{"num_key_value_heads": 2, "intermediate_size": 512, "norm_eps": 1e-06, "positions": "rope", "attn_scale": 0.177, "beta1": 0.9, "beta2": 0.98, "lr_head": 0.00703, "max_grad_norm": 0.5, "decay_shape": "sqrt", "doc_mask": true, "train_tokens": 187400000, "dataset": "wikipedia_en"}
MLP neurons of a small language model. Each row is named by its layer, matrix (gate and up: input weights) and neuron, and shows model dimensions 32-95. Each number is 128 + 32 x the weight over its row's rms, rounded and kept within 0 to 255. A neuron's up and down rows have the sign that makes its largest values positive.
After each neuron's rows, "fires on" lists the tokens most often at its 100 highest values on Wikipedia text that the model never trained on.

L4.gate176 [128 116  72 129 123  59  84 130 127 133 119 152 128 110 152 126  59 163  72 157 142 104 115 175 110 132 197 124 125 117 133 129  88 144 147 160  96  88 139 108  84 122 104 136 131 135 134 160 166 163 138 126 132  94 157 117 136 127 115 175 113 134 172 173]
L4.up176 [179 122 116 142 109 136  98 107 120 140 125 147  39 127 116 124 174 148 111 126 126 155  83 100 141 142 153  99 145 138 119 136 108  65 136  87  96 146 123 101 166  55 111 116  98  93 146 106  86 142 115 187  72  74 154 144 168 176 113  65 187  95  89  95]
fires on: " under", ":", " until", "el", "er", "rich"

L5.gate432 [130  74  96 100 155 122 149 139 131 101 123 118 139 160 143 163 109  65 130  63 125 110 117  88 107 169  54 142 179 110  47 159 112 129 140 122 122 114 120 168 166 142  99 131 149 189 129 146 153 121 109 190 136 110 149 199 124  90 178 112 147 144 164 106]
L5.up432 [107 135 104 138 145 156 142 188 131 135 146  98 142 140 131 107 108 105  99 124 151  96 155  90 120  97 140 157 169 155 133 151 139 165 136 184  51  95 154 125 165 155 113 195 118 122 138 141 159 109  83 158 144 156 172  70 144 137 134 105  80 158 101 145]
fires on: " re", "==", "re", "un", " Re", " Total"

L4.gate31 [109 102 131  70  94 153 143  83 135 150 140 100 192 148 147 180 118 114 106 158 149 185 128 141 170 176 122  66 151 125 121  80 150 136 129 126 122 154 126 147 108 106 133  85  52 226  88 119 108 134 171  77  87 109 137 132  88 120 128 127 167 114 128 130]
L4.up31 [145  90 101  96 149 180 163  81  96 160 200 120 161  90  95 100 122 140 104 144 107 176 107 152 104 183 109 138 131  63 176  98 112 180  96 115 117 138 165  48 121 160 173 130 142 125  97 141 117  98 187 110 148 140 150 124 116 126 133 104 178 117 149 106]
fires on: "l", ":", "av", " m", " national", " l"

L4.gate445 [  8 117  43 133 125 106  97 102  71 166 150 136  88  96 116 111 112 142 100 108 118 167  85 162 120  79 160 159 153  79 105 113 123 153 133 187  78 157 137 112 165 146 149 139 129 164 160 144 177  87  58 131 167 126 187 123 145 103  66 104 121  69 103 115]
L4.up445 [146 191  74  82 102 133 151 105 200  54 168 154  95 158 141  90 126 118 143 160 154 181 111 167  92 153 189  81 161 113 155 108 105 117 107  95 123 113 135 136 146 103 127 141 152 126  78 100 110 139 139 160 168 160 141  74  83 138 137 169 195 133 140 135]
fires on: " under", ":", " United", " among"

L4.gate232 [140 160 128 163 131 121 152  85 119 113 110 131  93 111  81 154 142 186 120 107 134 146  96 166 117 143 101 133 136 173  91  95 104 117 110 101 146 129 157 107 118 147  81 175  48 212 131 129 136  78 174 120  92 149 120  39 117 141 120 152 137 107 120 132]
L4.up232 [125 168  99 135 140 147 154 139 161 117 151 128 141 136 165 136 145 156 130 141 106 136 132 139 108 149  98 133 151 154 166 161 182  96 158  62 164  59 111 121 114 149 120 149  74 117 155 182 173 121  98 139 114 158 134 161  84 186 123 124 131 106 124 136]
fires on: ".", "-", "3", "–", " "

L5.gate326 [ 55  92 118 123 110 155 183 126 137 189  86 169 200 140 198 167 115 109 154 168 154 159  54  82 145 164 131 153 147 108  99 131  95 123 149 101 138 135 132 178 146 154 147 163 136 132  78 143 115 149 150 193 136 134 171 102 120 133  73 115 167 119 132 147]
L5.up326 [119 150 135  95 144 150  98  43 196 127 101 116 132 156 175  40 134 127 106 117 166 169 162 129 144 139 161 130  84 162 183 178  77 152 162 148 154 110 170 124 137 158  99 150 123  92  94 122  54 115 124  97 112 146 143 141 158 133 131 112 115 148 103 159]
fires on: " Party", " Labour", " MF", "}", " States", "ans"

L5.gate113 [114 145 117 112 135 144 169 127  89 169 150  30 149 145 129 121 174 145 182 126  91 189  96 126 127  68  91 101  71 153 116 122 140  89 104 170 158 162 162 155 107 140 118 132 124 122 113 154 160 125 104  84  85  64 125 151 135 122 171 165 139 148  89 202]
L5.up113 [134 108 169 129 162 174 116 159 174 145 165 132  80 132 101  82 137 108 140  57 159 192 152 124  95 135  76 130 129 163  94 115  98 105 135 140 129 102 174 111 139 166 145 142  91 122 115 180 133  30 136 109  92 153  31 176 117 135 109 107 144 101 125 115]
fires on: "ch", " Ch", "Ch", " ch", "och", "ob"

L5.gate257 [158  96 173 137  98 183  93 150  93  80 156 146 124 135 128 165 154 145 100 124 118 171 130 104 151 100 122 128 163 166 166 164  90 180 164 163 132 200 150 151 129 160 125 132 126 108 158 161 113  53 109 197 169 139 100 155 167 167 178 184 147 155 143 114]
L5.up257 [124 115  89 158 143 130 120 173  93 130 128 134 144 129  92 131  97 140 113 123 117 136 115 105 119 129 194  77 122 156 184 128 141  81 110 151 119 123 188 172 112 129 122 126  79 111 174 134 137 116 160 149 156 108 136 126 160 157 110  89 108 148  92 185]
fires on: "9", "\n", "5", "3", ")", "4"

L5.gate19 [135  97  74 143 129  96 173 148 181 113 138 126 124 171 164 158 121 130 145 139 103 159 171 115 132  85 171 115 130 174 158 147 140 129 108 125 161  99  78 138 120 125  92 120  86 106 142  87 117 150 107 129 150 191 121 156 184 140 173 127 187 116 151 168]
L5.up19 [144 145  98  87 130  88  73 149 133 111 152 144 111 119 105 105 182  94 155  95 205  83 103  47 110 117 151 163 175 131 152 169 124 117 142 104 155  90  79 129  78 117  96 188  96 148  88 137 168 106  64  83 144 112 142  89 164 153 113 104 133 124 130 107]
fires on: "un", " comp", "re", " Comp", "p", " re"

L4.gate196 [130 191 140 121 172 135 129 186 141 166 145 133 109  92  96 133  71 111 109 158 121 137 167 169 137 119  93 122 126 114  99 142 141  99 111 201 102 119 108 179 165 115 151 109 112  73 103 168 146 111 126  90 102 158 143 218 156 170 137 110 142 124 125 102]
L4.up196 [114 119 150 159 107 121 185 119 145 138 132 117  72 112 102 126 102 136  99 140 150 182 117 169 174 103 124  84 145 139  48 111 155 135 100 157 133 207 148 106 162 127 114 152  91 105  57 161 142  93 123 139 108 111 167 124 130 116 145 161 114  95 125 124]
fires on: " Ch", "Ch", " ch", "ph", " State"